{"n_layer": 9, "d_model": 320, "n_head": 5, "n_kv_head": 5, "head_dim": 64, "d_mlp": 1920, "vocab_size": 4012, "activation": "quick_gelu", "norm": "rmsnorm", "norm_place": "pre", "norm_eps": 1e-05, "positions": "rope", "rope_base": 500000.0, "rope_fraction": 1.0, "qk_norm": true, "attn_scale": 0.182, "bias": "none", "tie_embeddings": false, "parallel_block": false, "extras": ["capped logits"], "init": "normal", "init_std_qkv": 0.0267, "init_std_o": 0.0, "init_std_up": 0.0267, "init_std_down": 0.0, "optimizer": "adam_variant", "lr": 0.00197, "lr_mult_qkv": 0.5, "beta1": 0.9, "beta2": 0.98, "lr_head": 0.00539, "warmup_steps": 327, "schedule": "wsd", "decay_fraction": 0.639, "decay_shape": "linear", "final_lr_fraction": 0.0, "batch_tokens": 131072, "seq_len": 512, "doc_mask": true, "train_tokens": 885500000, "steps": 6756, "dataset": "wikipedia_en"}
MLP neurons of a small language model. Each row is named by its layer, matrix (up: input weights; down: output weights) and neuron, and shows model dimensions 160-287. Each number is 128 + 32 x the weight over its row's rms, rounded and kept within 0 to 255. Numbers have three digits each.
Before each neuron's rows, "fires before" lists the tokens most often just after its 100 highest values on Wikipedia text that the model never trained on. A number after a token or word is its count.

fires before: "s" 57, " |" 4
L5.up950:095155149141155102113133139119132126124067164139139075090116131077136127179183146179179170105078119137086133202046183143096131143125136136145122093144130102107171143107120095119096146138136167114126150116119217128128140097096151163124126130124104078120159094091093154158145176178172188169090143121194097068085134156150126125157119186197092106177153136112145127158115169161120131119153
L5.down950:153120210134115144156201122142126164126149142135204146096104176152099089100139111072164101187156172120106165142159122139135073120107095117138083187150139129160098156134102154127096133049137058111158155177128081160133141163193098166118145117101112134158112152145121159089099112141086121085154122103152139133124094100061126126074076106068141154114115116119134083161145080099101162114161

fires before: "6" 43, "7" 19, "5" 16, "8" 11, "9" 4
L3.up1519:092145123143163160142119108078162107144097160121181113166170110138145171157186091140181111115088153164092113070105168103134086136106107103197161142149115079110093123057072197109101123168104111157188122194110130108077125150145180169091091184103180132071082120144104186107123163108114064100149115126128143146169144160121163180158116113151134183062140160081114185141132136146058088103162
L3.down1519:120149123117105102139082123165128167112134103094082121131108153124147098107096159146114134111089173122163119171149097140104103090130158166088142105124154142102147160150179128168070149127127173117115106101154129146082100106092121143133133093141079122130095136111151132135134144161160186144083098157190153109136087114110099131110194169120075126142152079212107035115136145131167137183025

fires before: "\n" 56, "1" 5, "born" 5
L3.up388:118115111186181117149127113110135112118076148126160140135126162108133096180136149182147169146087215104126174118084089116130129129153144096164138157065147109155178154128077140140118116172139181145130086138197158085191097101124090106023097147126143160155130098092149134151115156086150148117102133101160107092094092136164150231145134174138103103115133108117106124124112191114125110131144
L3.down388:209145168074131135130154215105098075112179110120092138158090140142101161097123123095092125113137102142155129062185157118137140165090118174103053124141076125091153131137142097165102176089101107077088133139105117126116132130145179084160143095180078103113168139088122068136129113147163161150166156098136126111099124089104130162122131170134136085153126152113144144136155110149158124139094

fires before: "\n" 46, " " 20
L5.up1443:103117139171114140164165076156083060164095115138147133105113156163155136088097096097126085094123124158112158124055069149200091122096116067096158098100127103126094148142180124116130145173100131142148075131167130105177123136163057210158155113146124126124165083115135126101089135110054103142107122156080136130108179129125110110173124059130077160077097129191192123149156101199123090136147
L5.down1443:169070105137134121130075148157086148114139143094137141105126123069131117132195113116159139153147083123116105102163192107165076206098160141132096179173116078136125129073145127147094095140146116179092130078121147071108138190083155084123121131066089152085138105121126110072192133178123202155163144065135157134116118148146129153082098173125184184155177104096087158155076119100094172161108

fires before: "\n" 89, "-" 7
L5.up148:132076144148105115166179080164115109181090240152102137066129154103146140137141126113127137153106124146123178171111133088155147115124126101083148098193128060150073125136093109125120099094097074108122154143130129115132093143114153138162178135157110134143144128069097128158085090097109148141148134121110157181093156117142181142118093080126167128110153074134118096104117150134143155140100
L5.down148:125136141109130119111120186122148132145100107103176157133155155090082116146090106149080135145127137109153186116163149165062095120110098131145148099127129047121154122138098093127094147115097160156080139085121092110162094159144095154147136147155159112065158157164208126148156109112130080179128114150091128090111138202088100060105119112081159137159140132113160115149116158140147184113113

fires before: "\n" 52, "roy" 6
L5.up1275:190155120112137120127134090060116091149111176134153134163169123132115152099140100149144167115140178136110102196152162000113108123082147155191117096148076121190097119112159117163134156130156106103112120098126099099107162101092096197152149116193185118107137098078114157169046096133111146172151185132092095133097111185119178118131142183125106113122130121140142065107147145140134098153114
L5.down1275:113106166101117116130092183151171175080077071117108096124148153100088141134121120125178181197145097091133152131166132219093129101172101125040123149118154111078157127101120150061096131144118109151138109171164158130114104136125141159078079133135142168116176139148142108161164160154161094114108179141148171135130097096136103169151098114138114177132150123132119206107142077165105093128104

fires before: "9" 77, "1" 8
L3.up745:094165098152098103070191106111115155150062154106145104094115103179100133157141086169161180135118079126139114194141163131205115107117155147147192163156116087163064123138111137080114065115128094104108142128139127084133138121087091165042125146103141087107120125136099147131140156081090161114154230115162143069090203150164142133140112138107151106057129130137135183143147148113102093139133
L3.down745:136086111083161145179095105135161134124106086145148144179126151139109129112166162090104145120148135093107150094152075111094110162117067116084112144093153171099152126131177130182172155126122187139181111182139187119163130105189125081164120155162113196139138094062167101165100148149132114170134116139145140193108121112123105164107144150148115170177142129119154121100112120123086186121078

fires before: "0" 14, "1" 13, "4" 11, "3" 10, "6" 7
L5.up230:112136131112108078158132105101154115190116164109117162080057106183132119135166145114132161135151109128172136149156121056107136080119124070152123155158170117154123140116166167079152081136158123102115192153165142105161122135122137148136162072166134083137120119076150133144147129095108112110148137122116130150121186149105148097091145151110154123086158110103117102161151122101105146168070
L5.down230:134129084114136096075108154147122105143123098130146081121182145116120149077100121152064188140117076078094115126147178101134078139131230095095138105059098088110088121186166083104166179179100132163164062133095092144107155223139098119119199139143144176157160117103185161098117142131157205197152110112151102146138095120157115109167076110161138130093051098151065121174134118091151127149155

fires before: "5" 28, "3" 14, "4" 12, "1" 9, "6" 9, "2" 8
L3.up782:140135133174117083107127140139100137156162118147136175142113086062111106144126137123099118123110061122139111105139145085093090097125122126105118154204135086161081074128160153175116084128116157185107137124150120082091123164102151177076134150204121088136101145105153126062124107092152153118123152084135155139157168159157120132107176194121120147115185107098102140179046109201110130046136
L3.down782:124149131109095159190136118142090109122100164114113135108081113137151144166183104125157197133130185130154118100148124197107150150078096100132093091168128172118177229106155139108118121094221109123164139108145122108118086142103088075136122125100085112157161164136145100144127159103125111143086146167132121142094113137112104129105118104169202147143124131142074080068154166065083108115154

fires before: "0" 74
L5.up1757:122120181126099087155177095135113117202140154146101109117092110128178129123187140128118139068094145106107081175119137111197128121074104101194097156119166115102096177167137150113145119157110085099169141052130145079057113105084150109150139127105153088173128125085142093132114168140118124151113151113158099149055137160119167102091092139134116138144187160151095093128110165117069152118106
L5.down1757:100142148173144167150084162085112129112103103119186123137148106142124148196100143079136047149103199137107126095091160077091137133139098138119203144150089140091166075133130160073129140124107146160080203177145091164100161142127148143106107158090156153101147152151162159151165143120145166116113135121123194152133142101122136128120109167134086168121154127091124087143097102104115144128088

fires before: "2" 50, "uz" 15, "3" 6, "9" 6, "1" 4
L3.up1523:104165168126052080145131144126077099144097184166113143121114136141150117105211151109189188180164143119118089160184127096109116129151146127083098092137139086132156127146118102097133087136184073095164154124160179157150123139129115127112105132103132085138121109129134136096145123165154187112136132079079140115155067130148124110126107102143155116141121041076176140183126131115126111118143
L3.down1523:126059136093130184146111165114191119136116101140145150092159077144103099155152162133154149149093165138118135101138128163146112093124137105109119146101076154124129119101136148172097133135124168168142104124097113102144148129181122077156153152145139158124142131141115118171139089074093152135065106163197127188161169152082116164127129151156085122104159146153106122116113080154086153125104

fires before: "s" 93
L5.up28:156148139122117147162225110139135133113084128052141157112042109067124131124098100175144140049053151091122142144143125162173183149095144109130171161087173114106083129109149082129099115137125097104105174105105116156158113177077105145114144117151123119100136112127131112116045107102151160187075155148154134136114079095192135113114116098111119186143205127153154147106082133175116132114086
L5.down28:124086138133152142139125102114108118123075184145143121146204132153095150148126092140149144188138092111098162140145110136153146124189133159145116117180124081130148125177097116134128139086058152132102154127119207143125196059145104134060089118066170146173150101077084131116202151122123132142199092131099099137119132180084099099163094111128139080109099057106131118158119133085124174070100

fires before: "9" 52, "8" 36, "7" 4
L5.up165:105162176118151053195157126163123136174036149147108185149066154142126146113185199103129138132143131134116156131152120126153106096116069095132140113105170069166109140141118072176072108099136136089104149104074155094098116072094151126130155124146115137154141121110146133083088167146146128149115135144091071164159146084112134167114125095157143150107141132119121157176039161117074143130109
L5.down165:116147136165100193167143120141139118124144085108171117135142148135122133118133077147149145145107158134122081162111166176112128140129146131133115122130148150081133116148169149122172073180088101162130154130125116161126129138078149095124139057085143096143188116101124095107191141080138113093125207139117201136121153086087155127136104147090124116143153157121108106085127131093151131121104

fires before: " " 25, "0" 13, " (" 8, " Pl" 5, "ches" 5
L5.up499:123119127191102104109139094143031143159095124075106168105064126099139143137133210108189148117127106074167114202146151105094093126111073109099143098091130081145107109118112134136093122112145132186155152080101116107131139119116175127116104156166154157099136135126135174130131188140117111087102144059165124110132165143145126120070087094135115107101147080072138121162117191099077116126204
L5.down499:134138104070148184122134118091155101196131155144145158138194176142108133132153135121074102104116102179102129129167104171183139100161140169179116170158200135099127110117186117139132109129148167105178140134107108137172160125079094097141128176067120094130074135118128098152121151092079169107124155141164116140139090119137121135141099113207094121190153144158144106135085128135135137155136

fires before: "\n" 62, "," 4
L3.up917:096114117132167068112134151128117122175113153098159114168137079078157125089126126143127098144109146141169061118124135122167150150107085118162173135136095103247149073096079099156152101158155129133105155132161167106184040077172075155143073183150172183141134057133117136127161153183087154093130201122174142114136137136075114101153126101179087060101155074140133149171165134090144139132136
L3.down917:124161187130067159133091094126156118103125107138134096081166128138112177124115177154131144139161133109125173137136120170116141137118157133098100170084142136039121150110180113121118097133103120170160146184128113149117179166102123118134182122133078080120082162159150112119069084112152064176111116148100153156095127131183132149162094138070148152144101136114134089078119163128141091114140

fires before: "2" 61, "1" 10, " of" 6
L5.up1476:099162104122167114065097080083116135102039120149147119109138133123166129190205144132182113107122129099140123088137176138215159105113192151106108152130171034094163138210119200146137145156127156129145149106129090203126095183094140139137092139159082118108092089108139140158131137077091101126138151106176150116169107174140169116082165121166129155096069146125143148152148150132095151173092
L5.down1476:110076088136118084180162131138137113157129158116120121129093144142104108100139142057121208170130142144144145161136102139001103118101129066125171119131139216123125097050105095161114136154139089112072129101132122129180152107156164083103111116096104132126174126159165120099132110170131125137140150126145110139105138065100123147187111157072136100139153107149131039088148156112166089076202

fires before: "\n" 70
L3.up1288:124149104145116136183177100100131133201150136148132149147096138114073140126100124095121105178136076074117138177141111136141093126072131116164136111045131125151146153124116100105105118146125110126054164100154109124135133115109102208127080093159145083122131096134084100121139101136153106136127086106131090184086146124108142112159124097155122145123190113168152143082141122107101096136157
L3.down1288:122094121112128113109134150136131071092085152110134127141160116116143124162175144147163160079078188161089083090086168058077121083189132175132153169181094170123127079139139123181184092105125129157169121100104143081089101152163142106148142128101122175110117088102142105126095150115128148128122151111099087062128099150147091197122149101126153118173083142117079155180125112151063123134107

fires before: "7" 19, "8" 15, "6" 11, "gr" 8, "2" 8, "ies" 7
L5.up1870:140107179158107116123164110101071070191154154107148151155151115145150119137158122103166137114091126107076127111071115118142078145146164149150123064138121142127106145161174143117113077093095205096108127046136089111047099163075099162163089124099052111144081129136112079099087183137106181116163149128134163182111113079113153118045188082125116145134108112150138135106115109156098161124140
L5.down1870:133116077121116168162141136143185101055136087099201132113126123157061115200142106170127159155122142145143133154147117105141156096101085086109108191101108182098162155092120158092092157121149055104173125161143175140162129128187211160102129181152157126113119126091116114191161158111156099127082148156122088096128086161143073087180098224132103125077116141119120125136145099147069087107147

fires before: "1" 19, ")" 18, "9" 12, "born" 11, " " 5
L3.up520:145120165131129156181183172134111073184161161180168160100112113101139151143175097115090123101085131140167172170151126155104125137184137106115105218147114123132050090109126138126099157133173108104126126139138151170080127152052126185024093108141126143191097117110120098172056132160124186136124187150121091152102118136143150190132116145141086144164197122136134090160124104156089106158127
L3.down520:121113139164126170119100169108142094136208102159153133124131148087083207137166140104161098066091100150143122113133134204081067155135132206158109160190094202092087104091139137143126112118119091096168132123124170161113132145033151128111179084178112143121098148128093192106105161116156135116100073151137148160065107131079155120110146124135179129117161131064137097166126107152150125171168

fires before: " |" 59, "–" 7, "." 7
L3.up1271:106095092138151122144107191113181060144109185132107122147049141068150080138145133116158137100098102072123138188094162127175078127116092128180085127132154151132142144082144181173107135142119090159136116124117168111176118099164101143121111119255085117158109109147119110132117129091129159085131143138192122100125177102125113164119130159142108131115074111072140164082155162125107143132105
L3.down1271:149156198102128096088125085169111166100189111158106134111149104088179198099079118152063112163108174155122145106170123141111142192156124097106171110140127149094120102126129121064136120082165163104094101123158084108117151136066128105118179165051130164135106120078188141113133128174112066148092128073135166124126084145167154156145112058133120120131174178167164084158106114142159143099150

fires before: " " 50, "\n" 13, " —" 8
L3.up1805:094076122098112128136073160071134134216153136101137089109139102144183110093150125106146115124078135153125170198106110191161078141135160139114146191183089116164128092148135124118142180101207154120108211138092096130112139123085140120112105149156098149135095113113170094150131073098134076046127139151146104119144138133127161156103135107177137092103118147100087121133189086165083147100177
L3.down1805:134160122164120112119107071166144117131098136156178157169135124138106122156049131135206104144130118115159108070164103034107114104129099117064080095088159151122130157116121093074113099115078109100163093134154140085138097149128098150113120116165101172122121137126125125139117176155147164123120131101151129087118154099117133163186157126123088161136179071184109167103071150110127155110059

fires before: "0" 83
L5.up298:169070108120104115135164154124068113113169088153158158159103116097155129186179106094148133057160132134089099137090091087075126089129093110101134145075145139083178163093154106156161144113115120060102185139142138183084152158150148071105143166182138144163101090117141074118101149090091122128111220173117138146126159117171142107106042096178139132097140101147109105164171159130113095094139
L5.down298:098104128100172122175109085153118105201092156132080176085127119122161103147116165142092141204072119105163151104169091171197118168103141097147150100212146113147117090117121114082116122123130112164153142080157154088191091131098104184109160141123134082149146154101123153130127052171113134118119104121180146114096078166109134130152133112104104149116109166129102099108112137131193087158166

fires before: "\n" 24, " The" 17, " He" 9, " In" 5
L3.up311:075102096151113101168145108146150085189090164132221120112098122074188146165122108134147173123085161113137210192129103084154067112138116128141153088166053109154084129116111114137109108165138097110108136113157109081111024126083129186137117185149118215125092078119169143136100068140138186120075159111128118128143152173142133182101122097169112063138191111115139127189124150129127190080109
L3.down311:108087113153127112158142113124137101160106135112146154118130105117140128160083118135099141121081096106143195121192108133153121162131159121099176050140071085179098143151099103162133121125086093145126143123152099119080091143084152124182124173153147145150146139124133148127095099134117172153148126113112131104138136122130139158094128111122138092137149112084122099178122154100136195104129

fires before: "9" 37, "8" 6, "ed" 4, " to" 4
L5.up692:133122132209122099126133172136161116137028143120133102109122143119166149133131176077181154121116141102095096133081159141168116149190146139159154159154177095132129131117097169114151071110173152188136115118103164086123089148091121089129110123130063069181122122130103123182100108114106105160125107111129094075131126081107110179067104164111158137095111102092163105205143128136073132135093
L5.down692:103136114104151121167158092127108076114111125125159122065140158137092127142128072169065099105175145088156199111191132138122139096068101152085121126145135160079132118130141099147169075159180154053111089107210129170106113101157179094123122159108195170122138180116110143082127183146156121106109187112129125127106128145115117127140143118150130122117152128127186139050150160098141114160168

fires before: " |" 42, "0" 6, ":" 6, "i" 5, "1" 4
L3.up585:096132162185144050129131129121108134127146066201156165113090116152125173116118157096149133169113149085137138122162185091168139128089088090056074141068075110108153137085112136112128145131182168137094094121128155143154131145081100171156088122117127171164158109104191070119162166121074127068128160137152173107164065173137118161120102104169181060119150092140142109158111125106123108130145
L3.down585:184098104047210194085150114144120122116089170124119077107158120137113053079132113156073132108133096160110124131058077139084108091159108136158076109158168138165153116143155087120127114082137114081143142123130094115125095096207163113079127145124153144108068136195119204097118124140180156171148119157113123139113169090125166059099151174114077194144088122105163098127174137170137168099136

fires before: "0" 36, "1" 11, "7" 10, "5" 7, "9" 7, "6" 6
L3.up1155:091047139104149110084174156110017082122089218181153109134132140073150153147159061132130121071068108146185162123152146112114130101127109127151147177151155128172116149115150181142093100125110104122124158133142083148109072104105176106070118141136075113151031107065139158177088120111137112157132109127145127176143111197126106127071104097178178136071151114166192097104144140127095129106160
L3.down1155:140152170087185155099075100124103154171125143122126091114061123161131084121149109141178118147124120152150063126116135150107095173151108080158165151140105125113152107180107143084108124083100073164151199108147111134126146174136119161084094143134160102093192122147112088135132113133166140012094157142128122099079101131109126159106187150146110148180148146065120189129115113124140121150139

fires before: "s" 67, " |" 5
L5.up312:119123074217120170161104132113093158155116103108152139134094122077179110125145163142115160095114177059104161119121174114180096119123144119124141099118131061138114149199099134074139079162107087104141122155140162127176148068066116112083134142181167102092037130102202111124084155102100161122090127077173161116078118131142082127117134185094077122111136145109105048175137130165117175114139
L5.down312:144074080100131108125044152165136145128157169075113168122118171170090169156103110161083163177096100156142055126145118148073099124076175162163103103092130111142134156101176110089104169075197103175149149154190139132149109142186152156124182148179156127101110097149105181108206146143135082116140137123191105130187078138139186148075082144163163100171086074113153130123121107086120115185097

fires before: "1" 27, "0" 25, "2" 17
L3.up1732:138075152175145140083146134060142140136127123175133192062087129054162139152142179138135186196114152179171141145087152106098112142132084135202157087136124143107110136123150152120114151134102128132161137158144071137120113169083087155092177136152131192130141081093114175167155171136128076125074133134136105121158055123118149191115126170145134113104179140156132103099122172108123148139094
L3.down1732:167134129090152161115145139114140087052158150173099119102167168152173106109169134130137108144125148081119106134149111070160113131150147147145145090084118077083231125153060139130182108117123110112206123104137131145133134062127158150146117193122104102106133126117156099085052129125087166130143097151170146076118062192147120103106083116120123092126072119210154118212080092120196135125192

fires before: "0" 56, "9" 31, "8" 6
L5.up768:170110188146083120120099099196116142146105192156115163111087154154101174121115174120153161106098151128184113118128135121174161129129142109127099154111122098158132109109180157075016064200132143136136124089093145073066112135086135131097102093128125128106097122128144130133092177094079065113120144106143096127089066164184122109084134094155136185115114109177089131146104078111151152139099
L5.down768:104112139118125090147071135047052128154123142223159085140134132090126118169137115084126174096145137111120121083132114113199132134098130117170161143135156137135135095082100112156175217095134096090124154177171159149092110124108140093159138160124155114106119125136116090139201083102141127198152161147133198173133181101137122132076145112173185124115074144135101077087109179164128113100157

fires before: "s" 48, "," 7, "1" 6, "ant" 4
L5.up1452:136060137109130088183150117142162147181146135159142170065148176127103186124168145095255158098135147092108122134159103144144176123107178121134163145129165082076143139123106099129088154092105172107172217096120138153159140201096119116093121138135162137111066151095176211145169127135110164138080144158127118152097123134159178144120174123122082155119113130109152104119071149137121121141126
L5.down1452:104155132161160087112116177138150077167094113121102149183069054124169149087071134144072161173139120192127126152124154140089063142092137135122110138100074157105112145117110160108107150175169108204069064135121076086121116083130132193103104133086099114132106120129126072134142085111129102126188114121122104097198089149077128131157111130078185149125107147149151172185176131117126132161132

fires before: "|" 53, ":" 8, "v" 4
L5.up1611:057121192133141139136131118162076140106100119073195111118170181105135185128144191102112111090125184166142125163056156088102113144149124178166124112087118158121082138146114126171111109158159096101122161093143089121138135078148119169112108147109070160121126120099131090144127104156081131139128163170176142142103135068098137149120120070150151126080141135161065113186094087222104088125092
L5.down1611:109207109135135154106172105170159095131165128185106120135168110135147092145090113123147130176121123127089103108145144196093135084146143117131125187105100106087121128139126114115085158115095135128146120145141115113180142146129113120075191084131169156121127101146088243088156208042140116161100089099168132073147132181153124086129118121170089140117057170070230135116120116078145169130102

fires before: "5" 35, "4" 26, "6" 18, "3" 6, "9" 4
L3.up503:147159096067066140117107090108115128135134134172162126143113101098136099178130158107187144152130182121114104122082139099159064082090133157137122103136147094094137121093159109167125133102116173203121114134124143093117121120210160151108147115179197163101047145122147121140105106102154112111110081126093133110148083184108133157080142096105103143079108095133103162148113109200107100101080
L3.down503:118126103095115131149178103126104139083149145089101111109099183134140164162143115125123080161174114121143169114112097096160124143076181133130146136161127150124141094125097136113103119129088180203033093197133079146056111131106161134079096163129064092119099106124143104107134148129165105127187053071150155129152175148093107188171156114171132158107128136125095106099151130159109108090099

fires before: " |" 20, "1" 16, "N" 8, "W" 7, "9" 5
L3.up1516:103094123146146101120142151138152124190107141120192151110149071120170127163155097158122156177136157111133120159102121092129055110127143145175125147128182135163097098113113177131120201175164144076105169087107086173180101130148154145127124167117128141060089109122097130070141147163105209150125128175095133156112097106097183187100122170113066176176130145123172146091196168136129110101120
L3.down1516:099165156078146139122129096128105100017120122161078100149145209142119208171122141075103073087145121159114120161197067145091174100083176107125145107145119130095142113120131094129112133129090120138129161134123192090074139101160129173117159116138143136179146155148161096161121148117084044182116114102121088120122162137131126127185137106105193064083133088149125080176117094133137118151108

fires before: "1" 40, "0" 18, "8" 9, "2" 4, " |" 4
L3.up963:110114092172104134134162173163058049161120142137121170137144097120117107143163114142118131108066169149134154081139072086143156136092107080073130125080062151118120135090117142146143162146139173110111092108119201146111041108094122120080088147143128125130147149112121131131114113146129172124073095137123120121132133142084097132083110165159161174146160132113184071156110118196099115133163
L3.down963:151126195153200108088090097098177193114172130112092141159072193181097098119098145079148103125151137121115116168139157155124053122102127121142137144143142130114086113167104128164055146074141070139076133150108028117095197189133117171157157115148090168094087160158100106110169153092134108111136141113176145157106124098145143108144102153163100125122112170140092165165138164095145148133138

fires before: "\n" 52, "-" 14, "pec" 7, "ig" 6
L3.up69:190112113152175171130173131041129101148101107139146145168106139144131115114127116164174139163156137150121141142158094105203120158045063081156091102094114096108112115142125152107142111157140140098110150071207093080158096156100117205062086077102083165134116162097107106146058138109162087091091179125137146148086095145142099109086101172165110147151115189109151159104108162131125058136091
L3.down69:160087144124122156133127124109117120124110109133094117169103143156119160130141145127095155100127132073127075084107091123121119119054148166145163119116065101105194113090099137153145151109160135102102130059076143130120100103076142162104111137187078146135131134107201128096161158105127058142121157111102157106069136135134134130129114169214118099056087094141072183144164105184133103110064

fires before: "4" 24, "5" 21, "6" 13, "ul" 8, "h" 5
L5.up1794:104198129150140112174110110127140120156169160124142147144138131136131158143128146122152084057180134106113148161148168072144142115121066135134151207110112122172093121094152120160116131100128141196111093171101170135109095137128144153122171148135069142137105103114119095102168119204096143143155106138110094147182167181095080150092141147097038134085160073150113133190118133154096134114096
L5.down1794:145107109130171081136164111134111177126127169100105138136077183095142146076046174154146093114152094156148076075107133068124136155144108145184130161193125156132118106077141036131142135109151169177079179203149158134086172146131181115106137112071135112053091159078129142091105156185146158154198099079129162093173125103117136151157153197110133095126166174139090128123135144095095105126102

fires before: "\n" 64, "," 5, ")." 4
L3.up1421:144131174123169133145139127083110106207164152145147161131107138122092106128150164164113129162068116156107141107103107117125119133118085127173169133145088134131141126157090175189108113116106097128135110076147116126097098110138142139194111156189147184152186148134142103138109167074124138128161133140141156152115059125108147174098114164153096102114098115130110112103130174156148146087144
L3.down1421:132118133129129150141168120139133143063097097137131108128169142152148155089066119125182109066148130048144197090175167126079153149096177162107144113090145102111130114115153116172202177112154128176151168094127178116108140147116102149092121059069093075085087100112155154125106143178154117178110130134128100101109162129129137124150114216150135174175139096147158139116128085124119098149160

fires before: " |" 23, " " 20, ":" 8, " ." 7, "c" 4
L3.up1719:134148102124107163086098118116116123151111246176148132157131081122197096161222144090107142169087099058148136191118155152087080129126109117151165136184128134162075078130170166186147132092168167111075152106146122140093125108096134161146129163140143151157098128085158161091092134058090111184140168129108116137167112177110107164096081117126130115102117089174139077141150128118114164113134
L3.down1719:162116144059099084146167134120088112137095080164164118140147145111103137102055145159125135151160178173141142071142135110132138135102119119108109161086099139084130167146084123099113130139113091100168138112156132150187110112193113072079091097125105111134138125142103116165125106159185155071112094106165181122140159119142135118120161142190097155150154148071138208107092118164140074114090

fires before: " " 44, "\n" 18, " Q" 4
L5.up853:129114107155109132078080158120134143150124195082110124129146098111170102138066096120149145101151135109132176162127097119111091068085138138107135192148111116172096177084091080083109142127156103164144126140094095085078117100185142093151150144154160098149117107219150141102039112152158103120138141144109075181095161134136131086072130106130133122164156083159151067177173180102091162127157
L5.down853:123145140112168099131203110118074111144129099220152171118065143108122113128142146127140151102050140164062092117155085158125140128151096124108144103129160175125109144121154142124138133110120130115136057118073161116205138091132144125087147129079135194122159144061130126160148149120066141126112065080123155094132116095150141175203129092124167134136134160098098202125104130154111138139127

fires before: "\n" 56, " " 18
L5.up1125:129100177113123123166162074084117056169094180111079137139124154121186169145197130063174122116172093153146142133126149116196082109083071126153114098134143113103119127082178121113189129173080148139128138119143094098091133119132138149133118123131130097135160121108134143087138132091095111132226169170088160212117128172101117100088121111133051123035097119174127146111183165141101103091090
L5.down1125:134121124170127124193099129128131171138131125144138099145089151158163094120146085120201170165170084065176141111143130164131131134112172135093146151149149200146098146117156098141113111089125102224097114115114185169096134060119160120105133158091144143127133137140153113118167115200087114093109124145140142153085155106120135102073094102168154140186163112085106124145101134128143107162086

fires before: "8" 36, "9" 29, "0" 6
L3.up53:140093200193172136107135129120168111129095143164161137085152156105137116114114156108165108107115134145138155219143111092128096100197130179137108095091087146109074160146160102114128113113127131100126144144148115084167129136157160118138119209164148170109080160132109087120107120159119130121143162187139158169138128119153127115055129118223120151130141134105135074121075168139131166114116
L3.down53:163152087118093154138134138117112096116143123103140118181128101157129123182164109089124191167147121119139109033135080111138135144068144102096145184115164113147168139147138155118125089133151123131188106117099130121125102177117082142150154095082115158123169071099134155166152120108106160107151133136153092066059105145092124160153111139120125105133094150152099206108157074138100077114111

fires before: "0" 33, "1" 27, "2" 14, "4" 10, "6" 8, "5" 5
L5.up324:120142133129128123180080118103154029190123150089100160120128172148140089177138138081152148123116119100128136167142104162183105130093188174124105123140210129102095121128108136074145126096177137132149092177156102143181111151104189158133121157166126118164123111122171129131100133161170165098088107167176139103085209137177085177101148181121136184073194091111154134141066127192081173104112
L5.down324:115108112184081114119183128096133134136170109184151122153125101126166192133128137164106130169099120134110118112181093113175144105134081111127132127155066078112138134135113070181159139111145073140122129121151144079075108160112091123122136084166081082127168148182142131111160131115049097092185108147083099103152146083108161095136170126145104129168111142184163143109136049157129093151145

fires before: "2" 47, "1" 15, "3" 6
L3.up1725:092097125057071120170157151124105148135177118145146092112081149165154165093216116138141148150177110160146121156202148129105157124143121171130117188149186066111094056140143168123185132189255121090134147171131145093156135177136138173131167114196161162108077164134161169178166164131173224145115148086162173110157159122123149159144196198146126091127114066127131152136131106141106110073090
L3.down1725:156142122166154108064128118119160054129117165126096158107156125068075142117085185129095171153093136104115137133101080128167054173165104081116138090125097150153176184145130089128069127121100083187148161052109122139099104087094143105145048116086116131116177092141106092124089117109088027092105144160119114173064103139138116103074104122146154143136161160108157085118141124151174106150143

fires before: "0" 49, "a" 4, ")" 4, "ates" 4
L3.up136:200107126106208142140131161184067063130127115106122141130103026125133129174079096120133149099135151158106127076119151143103122144118148141116120172112120169082138206136155189111093125110161118103110135163129121132136114118097163134070104112111150101076155165107137013105053137129109101104129141131116150136098156184180126160086140182137093137156173120185128150131100104103127108157176
L3.down136:048177146220073108159128055086166178137095124134113120146182197141098107097180138136132125137177122128144151138133110135183146107138133159109119093096115171179124103086089037142118147116121127141123169136141163136109145093091091103113144177194097190158129059105116177154113130149126148173118120119167135057121140117082162115169080117131186127097095139106087071135154197120086131120095

fires before: "2" 61, "1" 25
L3.up1266:164101073168168101180105099130117167086079152121105115107092206160181111133111170140149091154102152166133204104097161149164113139127141106160112096111097034055159147112116161143118066126165130134178088170108129071100094097141082148100105110148104116070113101136144115156063104124160172171120118069192130096130049157107120148125144137122147155063096076125149134154128135098133108081146
L3.down1266:065125161085089143092114139109128101179163078137172135130164042131082141153169109120117202093127138098100094131164091086073127110111133150123147111156163191176085106121109098095136177143118150130088155093143142139152162149114179133172150139121177165167122165159110138098175151148119098087141175177076112163120211112142150133124128116130087095183139136110099111111129128129089134143111